config.toml
vocab_size = 8192
parallel_block = true
init_std_down = 0.0
optimizer = "adamw"
beta2 = 0.98
weight_decay = 0.083
schedule = "wsd"
final_lr_fraction = 0.0
max_steps = 15748
MLP neurons of a small language model. Each row is named by its layer, matrix (down: output weights) and neuron, and shows model dimensions 0-95. Each number is 500 + 40 x the weight over its row's rms, rounded and kept within 0 to 999. Numbers have three digits each.
After each neuron's rows, "fires before" lists the tokens most often just after its 100 highest values on Wikipedia text that the model never trained on.

L8.down259:470535516523495513496511536554510498525459571457569535462511481499526456478443448533478550420605458476527476530511486495493552482476439443487520506544537493481569460581523452492467413523534491467489516499568502491485508434557466496473506509517517519463553489552495536510550475511521500547
fires before: "\n", " He", " The", " In", " However"

L10.down75:518571498430498483472507485541531519486473481471498559460523597497475466589551430498514474531502557483540449462469301468523532499507510520513501524484477493562546451499485497577471514478455513466492561503483497531488510478527512502532535521543527534507496491550505457502484537494486329512
fires before: " ", ","

L8.down380:544435509455526521530431529554528497511428536465531514556493529468479464456505596550535434500448522457601484482425498482510497474516506455517473590552595506480445432532514432498533568490444501453515621434481470513493601510472474522521519495524502508491482476488490491491427497563541487458
fires before: "\n", "=="

L11.down152:507428438486567504473538487475451499546507483519510500549503527463448497468466469513546553488547444390445486509459490532535512550497513443501507478411467430522534551518458585473584501509544481468555535520439515568504523517459464480443479467577551489529514528513533546534434453466486461552
fires before: "9", "0", "2", "8", "1"

L8.down244:514466509451472509531495514509519513493459508478427533472544554467494540479501494493440457495493444455514483431518480475465479536531559506485552500504450515429490452586501438450525509477431523442514501549490483499500485559507560500524510549586592537429484436421489563527506490443533512523
fires before: "\n", "1", "9"

L5.down328:554552451471454441494498525568526473555474429546600491487505487512512461486460468501438455452427494547565480562508486490527451516498478519460477457591547523450561471506537526491529532436459536514548467523492495524581434447559498472454498479480445488496564549504579493563565507452489384529
fires before: ",", ".", " of", " in", " and", " at"

L11.down290:620510529438567551530525591500479514501500473525541518420555546485551473485502524527513498493487510545483494546465508514426522506503528401501452530545477503430492498493496484523588535509487457481549516475536539454477555497474509506465475397561547461482455486485549461464457522514512496484
fires before: " |", "0", "|", "–", "\n"

L8.down300:455559487526518468511503461514476502505490502518489585484451468494499488495510426553420516495572448517391511469479528510479462519452544487461483445464446437483476612496548491535477494548567542568502394418492456518513479501509520489490479497483468541415522500496487568529501465447540498511
fires before: "s"

L12.down109:415481479485396510489498512482465510525522442499494559518405619495462520503494506508474504588515483486501463551502431488502516478448464538481538489420484432536465519460570549490548482543501448589565547519502512517564495528503518547529479476565510533498516473499486548479458519517467472549
fires before: ")", "),"

L3.down69:464462552499508581497583575504498510544492522512523532459479559564518464503465559515471502397567464412520453504511496485487480549487548440521469500496500515512472445541516498481572458511496537477518528581568499479509568479545494491453443492491551527483498487509399540524533462548547485457
fires before: "==", "===", "In", "The"

L12.down296:463495475491532539430514526495480527570519497483539543433504454499578447488546543464457511531558459464483490454527492477490512451556502561555469498534544491410560489481460500497482485526489482517502516473521464480495471500441529501513557467503443544626524552457520413485478494513498495503
fires before: " |", "s", ".", "\n", " votes", " career"

L12.down159:455485572507505502564563560508452584475515416481497475507510575498530515482511476478496491418498470463504459529544391435524561482469468531459548591530425479559506502487483459547476514485489501547507559459506507500439456542502507566559510501568495537503457565559457470457505477458512344461
fires before: " to", " in", ".", " and", " on", " for"

L6.down16:514432564525490589510511559453511459455456434566377451493560514444507516519500505521486521485488465457516555485477622516513485593470455509468561460478486511544505490423446510488498481557491593544481526601477428487476437568455494550492451432560560506483493472502451493521422490489525572498
fires before: "7", "0", "3", "2", "4", "6"

L5.down323:483480521495497545506501511529530527541511536493427482452554477485619533424473513485452517448552524504523513468456530543472502490515453536480554518417519495470486541467471464473497445496524510525514535564471469429544462505441554543620513534533495554579493561543456456504463524496469499495
fires before: "\n"

L11.down372:527500497505579539529489604487486531484552475499569528528493537505457457572481457449491521514553401452435501608552469497495469514493488455500471423537492496541508603511481545484473504563487483483513595481519483481471480506538463510471546396553500469494441518487551552524496515478540444492
fires before: " |", "|", "==", "%", "|---|---|"

L10.down29:518578525457486487456442535492484526487493568470462508596473558533496523528499522497476480514525482490544481484528500510542536524484514561430518491585462501551438468516608450528478449486511526482478556421524448501493484473535438486513483521445480538436472533537553477519519439488496526458
fires before: "1", "2", "ham", "6"

L10.down344:530549482413549520585484519533492498470477518453562506547517483478521475517457499524501479478504513538519481485555283495447444548517492534526499503515484504431516517407508483518460519482550551519504498495526507507506488554474501438496530516513494427491535552530440495514540528488468280505
fires before: "s"

L10.down114:480494502485484477539548553512491508548486457517502525536510565509537472559494475534489451518520557479519455472515274516524481511465533521467491481557463457539462476511526459510529513505513557502478545492525494487457502513481563503536477453469495471488530523541442440515473464586560382475
fires before: "\n", " |", " "

L11.down333:506431488486502469517505563527457486513501534469551508531561505518536496489489552526552503421502474499541450503450384435471540483568334494485508474519526539483457519475586478537570538482482537475526454478524542478482463466456518504508470539437472490531512485481455466447513518461457472487
fires before: "\n", " ", " and", " ±%"

L6.down291:495421471532463517509478496509491453498488528507314450493525487491511541433518528436453609531581443463484514513505536508511492537443589461501528512398478509571439554466483524499489533474514483490543412505532473480474433512428481464482525539549480535525516470559444520542578495477538550482
fires before: "0", "ano", "th", "s", "8"

L11.down242:490536577510489471480455501453480553476450531506549517555386489520507507460436499462503556471513494495518492476486610453509486554493465541435506485518522485543428537580555438498480496542505505567524509578575480485530454499530475499543508492482468564482494513533537478464511452484501643476
fires before: "0", "9", "3", "6", "7"

L10.down298:515408447442488494521515543483486543480568528477508508507456550519541511523473527551403523486547440459543531527547337511537570512509397529546522575511502550543461418497475492494589506444522497535501522486491556491498568459540496432490491548483485478477568497533512493465521512505499455499
fires before: "\n", " ", " —", "ate"

L10.down363:464450470453478436471545454489475544512476424506571598485546505452474503558505511501505477456537491494529456487456346471479531559475513506505523502506514487435547483500500538474566579413528478515498512456520494443486517468448546482525433558503540487470477508563515473485457534501490426530
fires before: " |", ":", "1", "0"

L8.down2:444497525530488572492516508517518520480496517428534501463507478471494529464471477510480552462489443509566529488502505454500528510572426474508518417517536483467438506589538399491510470521505498454563515539466470483450554543523500513493480419496470500521538514502473458462490514525499422486
fires before: "\n", " The", " It"

L8.down21:430493551476474498525469503479505483463446407474498531563440489520444547504568472527549523523500461468489531453486499541510528502515487459525506499509480503585455499555497417539498460444457515559486466447490508476534494462491507578504472469535536428542475451525505509513525506604613500481
fires before: "0", "2", "1", "8", "4"

L12.down175:464498464558427444568524468492476526444485572503438543458497477534463480354515535505513511467546504529550450553472506546460592422540509499475565472497500485499504516575497536464506477504550518488516513490566455461517571514524485542522495451514546509502497490459437484481599429493504513550
fires before: "|", " States", "\n", " "

L8.down93:474533491497474527474534476423503542448449464509464523489481493564465458511479517398496496501505489505539479518465487528495523465485512459478430529493478522514532449536424533508524567510464518520488479542498534550521445499569554506583472469493459522481474565533499439505551495535481516474
fires before: "0", " the", "1", "2", "4", "3"

L6.down374:481572522489455463458526428487494541440471521541555415474447472537531543445462461497512515462482516504390505498437568466510512471479479478547554500516508518508570457578540455574446469478571483546494477439560501491436556507475475449407523627524499523490524458527484453563478471489508531492
fires before: "s", "a"

L5.down275:509532420480458512500514467502539516566578495514549517525499433466486439430495523532441529445489520543540456488561447514461543504560416499442470543497531493506565441502516576490530532473498532466413435559502512522536486535627511473453503491508453517540453503478504483494500505502474384491
fires before: "s"

L5.down360:481530489490569566508444485437490474526457491490425479510478440513474509443410476521548511477531562475603603538467521513570491535464549491578459566475501464462498532467470540390539515601535504481494520565543490536472481463474486492560483522523512482396472563526519519530487477480527507487
fires before: "1", "2"

L8.down157:488583585536536532521541460467521472509436476567447514525464493529576544483497487533542518512504483518558504517447512508428511558534567456485557464470439482528490573445475481478468463459459506522508508471442479501545465506513538516465478471556503491495504541497488525471524443488486567481
fires before: "s", "t", "G"

L12.down130:479500540478544551483492473480405543565466492584519479535510422453528535466459502492470523446481475497503512508482668427467517596499401531505553440557514483511541546437452485479492527509453564470557432490518510433400560476473552501498499570496552516469531552463499499567468515521496590457
fires before: "9", "8", " "

L5.down172:480499443501586530518520554476457495560446508513484550563535498504476465427475488522492525462541497476537534503498509487481577496537442578503447525528502429475483498444544507507537565506532510557574539564504554499514464483561506496529522433564487564470439483536486485465397463414482398471
fires before: "\n", "s", "t", "or", "in"

L10.down285:449554582464524531461460538490530524539495521470484571475502472483577537438499470526437449451528456451523532482505499449495489477461506582508506536488560575582497499512531490505465451495464541447450497406539506516438541486507472539510568568464507549494473521474466492578438548532553583475
fires before: "0", "2", "9", "1", "7"

L11.down363:495493492519483510555496517497535496524460504442519482485501493509559474531506522493538512446477521493511511491497329483540472471503436469540536500474537470501467542541480459558496486517524480457480482508498490516467511502555449491500484474462454511521488504485550526492525484513491470509
fires before: " ", " the", " and", " a"

L11.down95:540502493534620473530467516468459543526516513462487499492487446496594438407541542497499524536476586482494481444515475538508548501533517461572435479543538465424539507538526513529513417548504453520512429451545522504526504506519506510478420471462493497529470550478471542523452481577540485439
fires before: "s", "\n", ","

L12.down290:453501536486560511498542477506508504535501438578436479579492448521504501445497479489485435510525561511547508454502566529509509496440564526461478490516424505570414528568533482490461519477483475524534512454505498453512481448506508500504476535499440378443494544492526515514474490541450652535
fires before: "\n", "1", "age", "6", "2", "7"

L10.down169:493525479516485478555479508479443466455494462494510502424540538561515471464443456452470540402556508561493555543436473525549532533539446506495569495560562507527582444488501499467509510524490533511550500537501520515505462495491489525483537481500492533529473540541549498542486485510457540466
fires before: "1", "2", "9"

L6.down24:536500505525450525510515475518563509477382551489479498469511489473538477487504479486474507464544512459503483498545546520510521546441544505475456500426539554592509538495513414501417516524480478554551510464458550538518515499488470574570509482506551420434462527554519556517434453495539528545
fires before: "0", " |", " pm", "2"

L11.down331:525459475462516570455459477450492496489508496515522507505602557472539490454480521438490533521445480458509596489493571470477454525514481470490534556529417465511424457521540532539519517499547504491536532471502528551494519472478511502489438529554472504511521576450465496481499437434518544545
fires before: "1", "2", "9", "one", " ", "0"

L8.down333:522400404529494482529515518585458498509486525435499554465523519477448497517532484485473469472488471458469487475574417499464500541482521507500534593516466522491497504437496497513413495613476516479499493498492532518421573468513477474528579497476518487526539517463474471486461478497496414523
fires before: " is", " was", "s", " also", " had"

L6.down1:511497506465481500442492522506554529455496513465499515528460531489453536450462558499552530531548497496568512524460570510516580492580473508480443452512509500470559471522522491537495518475451394506438504495532507494551557529470455518426487584468473513469475512503485553580456478479490488603
fires before: " |", "4", "2", "|", "3"

L8.down246:500467469473549518505602434535551542477523468481444493453480518588535499531505459489510489499445514506444535520446557460559483445592559488427555484426466448525462544481625409491529457538485442534518566513479515496544486516537561527493458470501515488534507569484464485534553487564545493537
fires before: "\n", " ", "-"

L12.down41:515479486493465491500451521552467507503513452511535527520498486508482533554516491464520486482475447509520593463507388468602562462514475506503512490506511517570524470539480506455424476437468418514483489484533478527464552533530475525487477538548465526494525559502518472517477500537511330426
fires before: ",", ".", " and", " he", " to"

L8.down305:523351493553502485484470503543520488450521469465404472474509508468512527517494605503510545511449497532513521445536512431539533500434513499498516484477536537519526520519460476453487528474465489506508471456478455498544494578485474555444455507456517446470479554523569583567567528466435490510
fires before: "5", "8", "9", "6", " the", " life"

L8.down252:535466565500518534500516532560587477500477537453572516453462508510482446596460509495485553394498551509480487487537446487508469479475545565527470471476538469488498481469567505467578484461465442449512573455541496489563514526530476468536505490539574479499503440580529530465523453545501389492
fires before: "==", "===", "|", "The", "In", "B"

L11.down22:483493423479485501471509525504491488493566532461524496508499533460487565536498538424527492585589561498567471520468497508494551486472519466482499520518474480473487500537549493501573571467496446564539535432490486446495537489485482511542492486499526603508481507513494503495473501427523436568
fires before: " |", " ", "9", " votes", "1"

L2.down246:566447396494519516515444542485408447522571460446561470511579486523537568519502526537483507528462475457548477472524391475512493488498523506508446523493532476522462494509531484501527411486484502525473475441507529556529479473503536554518464501532523470491519554476576484466523508467501386545
fires before: "\n", "|", "-", " ", " UTC"

L11.down61:462433446480454444489556521531465573460557501474502454479499553515437519568530489494473535536562453449534473594586536543506417444466530531496513481529496574479474520525457482555485471480465511475487511479479519546498546472500431531494457480550576515464528459484411476536417506572414477480
fires before: " ", ".", "ri"

L8.down172:583522498464470496461488531474519532483520465484515529473502514497544518492536542457413477437496543494473504477534443475549543471398562474493468567499480535477497434468511537541536550470504507528527427555496500503514492503551534506466455502499522492486452426521541545516524506553602403499
fires before: "\n", "---|---|---|---|", "=="

L12.down321:558591511505465515503457488436581527422515448479460536521457518524484565552492453453480492516485469564510605543497449456545457512505491497579514428474512529537474535468522467464477467523484452531458608504516487461508492514501482592497494495464515471447583485488552545502486486470530494488
fires before: "\n", ";"

L12.down119:549446503512512590519515497531465471484505516492544462543518498456606500568521473447485493444487442528485485497517510496551582541469462525495576526406466489490481532563541452445497482555518467545530577542482461543476483493568478591546491523487485596527476513481552516488455486449481495570
fires before: "-", "\n"

L10.down365:459484537461523474477460448518533451473476447544484513469487465472495489492551438459480560472456450506539541506580504469537567479433534456496561517492503508600522473536574549577547625472500496605448572531443501508537445533508496535558557487513526527478509496461498497460504508505528482435
fires before: "2", "1", "0", " |"

L12.down73:508545489487504541493504465499480490456444461512569481527469510538531521479436459491510521486506540464573497433511599479472482507480428567439472523520474515504444569516533495455465471513476530501493578515512566508467472520557486519523486480524515497442525550514499496560537552498471482501
fires before: "1", "0", "3", "ki", "4", "fi"

L12.down100:451497529532440516514440487555533530476540504454531465505530497458521533492540528476483528482429510535546547368488414516508465487482508488516455556551404545487439418571489555555485483517468512504461498514535488519522451559550507550416499459499565530495447486512505500444472500486486387482
fires before: " in", ".", ",", " on", " of", " and"

L10.down345:472487483495457508516508553584547450488497491474488464533535489460491541569503483435553443601463535539540521468558469477550474449438538438506524465538489541512490476525512493429424447496516475519478512463460507553553508500532436481483520515476493537499492536509478551474492477490518483552
fires before: ":", "2", "\"", " \"", " Title", " "

L10.down147:511525464438493450457441560499519429495511506566482491476509448474472537505502519536515562539475428529512534520522450487501549495448507477435571531514507508496453545536569455525578523469493413485443581424548480510562537540466427561484496527479569568485481470454474524546469467528556518538
fires before: "1", "2", "S", " ", "0"

L11.down183:462526531515508522533451463501537531446446462520488544444454496533447474545446472482481571596531414457501479527527431526476510522448433495538524480487488426629490512437508507505529491570486481491479515559610527511577486512555442479463487551530465527455552474517497542534540527446491516494
fires before: ")", ").", " ", "),", "\")"

L12.down216:500420487511510468493488481522481564509458553511489503492492437535558461593474532552536504449513547455501396514492368464617522473483447513474504506500459544507537530414492490526531465506506500481502493489495536486500523439473558509514492476528487514502475521506494469490462547487480533532
fires before: " ", "\n"

L2.down190:479544486493521511528500537550538455541472589543512505546483481529525540496439458537459491476540524487505453520567430542452518488419477616478464482496539450544511437495478505395461434454516529461500482579489506565449518480525514488503462464494485574479428508519582525462521496551542403477
fires before: "\n", "s", "n", ","

L11.down304:494493485550567490480544499557438514466459599468399428447489469566581537532512497483478603492461501510409457487501525511454500562510434474490479494467525450552497536485529527523456542420549508524521443542521527481466524474523457519466425525538528500495542544466501397502517478381501543503
fires before: "9", "8", "er"

L10.down101:508526444482547525456459533511480531518573528509492567441476525503495512542414576487491516545576451427606507485428489463504479512518479541562479589476482502494523531510499462475448561574546534485465554492496491506524470522538458555513503522449510505501533516494543428544563511508454465451
fires before: "1", "2", "0", "8", "7", "5"

L10.down135:496448477415473518463486497524473536497471531461516584527484549529484571514465541545488549475541538458496574505449488524556504558460443523491480502552510492510587496528557575531485471494546461486458524498473448498504445398563517504538565502534543524398513550481542477494488493554456466489
fires before: " |", ".", " ", ":", " votes"

L5.down285:474498527426489491457483491502545588443506481481510427594432464478469471466504462534505444553518495491503477552480558522596562498524462447471490521456498612473563450498481507566495507484512478543510477450453490557536482430463518427495542544528474504472506511479567595519477513508428474471
fires before: "2", ";", "1", "0", "8", " |"

L3.down144:479497491500516548471539460445506454499476497549478507563434462534503538464461482558508574531539461432564576487474540490538423416510496463508505500443493426518505600476441488488450453603501447534389532573500494508547481583501464443521506507551493483519475385474485546495480503500523537493
fires before: "s", ","

L10.down343:525509555523489544446557518487479414494463462459549468519548515472514558504535564480440510506556483499476489444472502430519539482482576491599502550527436469496488564465444452512489516483490526509423509542538446564510548479460537496420415479466539541478516523483586466568463495495501540518
fires before: " |", ".", "2", "%", "1"

L11.down362:473507529478545500527564551497433551524463507521543496483529517557530421439487551559468476435525511412504561514459482487506561482562504406515462497490505465511489433531521386527511449482495460460546499490531510574483507469488452484507476419449555460451530506509429457501510531547533474449
fires before: "\n", " The", " ", " It", " He"

L11.down74:454520451540500545525481440469501458500496502508524464587479493500479600482555435490565493480466564519523520515508470491433428488500513479448529470448397510570490626571503548483518436494516444463535492516501554452530486503497454487492520451514546538487527474550465486465453463448555473498
fires before: "0", "2", "9", "1", "ural"

L11.down215:479537509516489490546508555550465520502562501556525516515553502455569443475504522503456506422532481457474475498517486519490543493443516457449459493504468432505461466577515450550527505481478507480435519496584475565507550469550511520521501458526523516455530484473481489497553560475533495481
fires before: "\n", " He"

L8.down129:530499549509582467470564438437458592490459431564514540519480532552476515521468501539503464444505515448501519536476446459512518531572513509532522482478526533573524524489505458512487518513515513590452517522448485552441482457526549485562592484561495416556516461493449511557432492519557477507
fires before: " to", " on", " in", " into", " with"

L12.down23:500485603480461463467506483506434463406463507501503479487518490510475493421525481531496469482536434419502578501516666485469491522504526472510481473494543489474507525514517498476509448469516512502502533523463539543514523455508504417554595532506502503542547479543467543446466430474498610456
fires before: "|", "|---|---|", "|---|", " |", "|---|---|---|", "\n"

L10.down358:504506497497529521516456478489573499452454568507529472506494516484432537476456518517443486577510492399523496583543464584539548530506441467470440436614546531469511445506525471467487504542525490540501518448496421502494452479533541501468489474502549503447491440494531506547434533535569419538
fires before: "\n", "1", "3", "4", "0"

L6.down276:554418549449491554481514469441501549503519485566470452553506500566583533541477543475490512505554441481599543508561566465488469499482482495465483528457515498472569493496467484531447500515530486568460468435512461461542554570501473497502428513501531467558543571455505499546503538523429500520
fires before: "8", "9", "2", "7", "6", "5"

L11.down80:531452478535502540498547490486541474533567522424398570429540530559504544582531463487530545576516461435544483492461522480482467464522634530535494471502490534549504446513486560493475544456513466483487467493477487508570541527439477518463456421482468556574466533508477476496495465487459519463
fires before: " |", " ", ".", ":", " votes"

L8.down203:514558499533530566525502470492535470489489533466532478446543395482519449491481518520478526455476519499565536482518519505573449520532512465535469526502529390563444461474578527466548488532523472557447483549516505449520447484478506551465472508526467566468431477496526497469491519524542509479
fires before: "2", "1", "4", "0", "7", "D"

L11.down160:393548494577552494606486520498445494519453453535456559512477519509551447482477420558457503479524526511504533499447402515502506524545527433478543478429462440482527568472515482494554467559550425529500437516527558510539490486494505465527477475525443494515534560497482503553454508504517487534
fires before: "s", "ed", " the", "t", " to", "d"

L5.down152:510492503468562475456447460489455536487482550495483509480484438542623511493481504450492534450517447470483530512547571573505572568477497478522567578539523552587538521475489492561443557519482515539501505517513486483483478454546498604524472446414445442453510546468601487559482503433486505532
fires before: "8", "4", "3", "1", "6", "9"

L11.down89:479402519467518495520536511533477493504511479511449544505463513544588530478495510537454529529463484479429469477507534503491531532500507503502488519507433505546453570493479559517511538487519512450505495520508497552502576491513452507457456561452483426477507548494526478562464495455489516541
fires before: "9", "8"

L8.down330:460534498493524431487531530490517527518526457460346479495545523517459576568528469485475540533535488475476530527537529477550538452460705507556467501528490481520422470507452487489521526430483503495493530482452513490509544521468528481530513499534509512499497490516453482540497504504481537532
fires before: "2", "1", "A"

L10.down218:464510497476481442475487518526514461491508543456524480441474493466523507605482522505565444483501528515521518477450310490543506489497575471503528535494488562445492515497512487518499484516496509521487568532520480592527475512515462560523538529461477480474519462478477497418560488535495370500
fires before: " ", " |"

L8.down294:528480437490495514483475530557534533540475535453467435494477558513502461493478484572533452456566478480497510582566489450445438559490476471442446419513493506501540446470527480516501484511460506513471488514459462562545523454485504486501574548523516441501486538496469507487493489506513479581
fires before: "\n", " is", " was", "born"

L12.down231:438469508483456511484484541525475566486551370536430523520489477511432479507487526482458483510507425433491454482500509466507469470463459395472505522473487478513458540554532512576537495471479576516494486541507476514572464577504502543458439477497575525496524503509487489493511551499456527481
fires before: ")", "–", ").", ","

L10.down104:585438519469480510514561552484457524506538543446503519494591524519586449464537522486511456403537453449485485485532459496523469486495506377551514505507441482451510470523517476533473476464509479477511511497477486513587594462535514543509477430529543532528552475476466533438467459523588498494
fires before: "\n"

L11.down343:419498484486453479505474439501450508505482464489525502549499490534477484486520530546514475467552512440553570422469497460510419486512494458496533534479479502535498465542496456571549535444515490542461537519487479463475540571498506537578516491522511453564486556490474607462512532519460473467
fires before: "1", "2", "0"

L8.down128:435427502511483566505478486503457512559533509484572476428454497493500514455466462489499532458490488502510536490486570461470495498571449527463560419543566527480515554565545436533508499555493472428543517486536495458433496530507525463485478462553513466536476458444453557456520546570467524532
fires before: ",", " the", " he", " "

L12.down152:429492498503500493470460510510498514455487514466481468533540585508538622573451527517505501597481444482539577454457445525568589515503454443463495495545521542462449487496521458544446417544531468525474559495495503550483533491538465518500447481490458582502492450532587502541463478559495552532
fires before: " ", " Candidate", " Democratic"

L11.down110:498492465488530498551487529486524527500481559521515468496458517503593475517475487470447476433516511505528456537555349461542480541505404535520468559541531496502479512536466497505553492501512496527497528549483450493528498512455521489535470520496488573524538492500558490452486495410544492472
fires before: " ", "\n", " —", " The"

L5.down142:458500524556481518483494507500469524514515503538530548409503544513473474538469473501561522412505469539531471523490455479503517457517506494507529504465508474481463506416578487475588529506524480495565581507519573506448472454562466481550484478497536456530553464522450529549539436510496479536
fires before: "==", "===", "|", "=", "The", "In"

L11.down53:503418497465478494418468481529492473502443474481539567518491477499438479450476486555477425523567495472498444622553452533535518537500551453511458478570500563534495506484486514474493436517511583435465449558573464519494489473491538469465566556490510566444526496518488512474504524499501477581
fires before: " |", " ", "yard", ";"

L12.down15:455450510525476538526486513558523508543518513530518501482544511519535588583521491494481512524448424482545563454534534470526575482482474493498490435519414514526481442494455473464542511434493552496472530537460531496498486470540520535482436464477473485517575558608481492476438472533489519467
fires before: ".", " |"

L3.down148:445513488538436510410583546539552473554514474484475537515448488506472508469469559502483454526573486492526572529440492537503515443508513499562502506521485444579529537495511511531534535533555466482442484538476540493500484514497561446530526490579436490524474462540487512494509536522573489556
fires before: " is", " was", " can", "s", " had"

L11.down233:537531468449510433430503458494502509450484490461491480478514440485454547481490446559551444598521500482540493494544477541458462536466519470532403485559491569446531551503572540475479506551476570536559483417481544533500431484473555441523525554505509505461472476523466560483560511472501524434
fires before: "|", " |", "|---|", "|---|---|", "---|---|---|---|", "|---|---|---|"

L12.down85:497525471541511596511438460469497533484590473492492538444474522488498522557491437481484590536542436455448518580450485505515472460505422476461422447511496517538502533415483589555539511510452515524440461496553510558464537547506463542392503507435462442506503476498541561550470572492487454469
fires before: ")", "),", " "

L12.down165:557537474557497515507491425484550451487504534499544535461593471534514492492508501510540464411468463590493594564520395448487436504496485525473500564524500555471475536481477533404512537474535495495423481487438489470530513530512474492464526491492433553527454505512539496454466468438476337490
fires before: "s", ",", ".", "'"

L2.down261:492457483480507532503531543518480501474513446520480490539484505473548495529496467488478506547431525571515499498543495457497509510500518450457526552418481427460518589517466510513515437572517439529437521446561509487566528486468451528474544500587506471453471426490475478471510457518493531526
fires before: "s", "t", "ing", "azar"

L3.down335:476499491523487557534546491453588492486470437539517476490460466490512503502516435512479544572557489573537524576480528463483433434513495516544469526459543458533465478481452518482536488527488410578450529531551443525533513486482453516496551491506458464528573528544522482598453493483504522513
fires before: "s", "t", ","

L8.down254:476515475467498520481515490523453489423526419487451540531501446569598483514552484512472527487490466471484534473479439502474446567518510477498518510499488476586531517497525477558522473483535535506499528455538530460500512524480535568569475518480515499462554489456415512513503496512536530537
fires before: "-", "\n", " "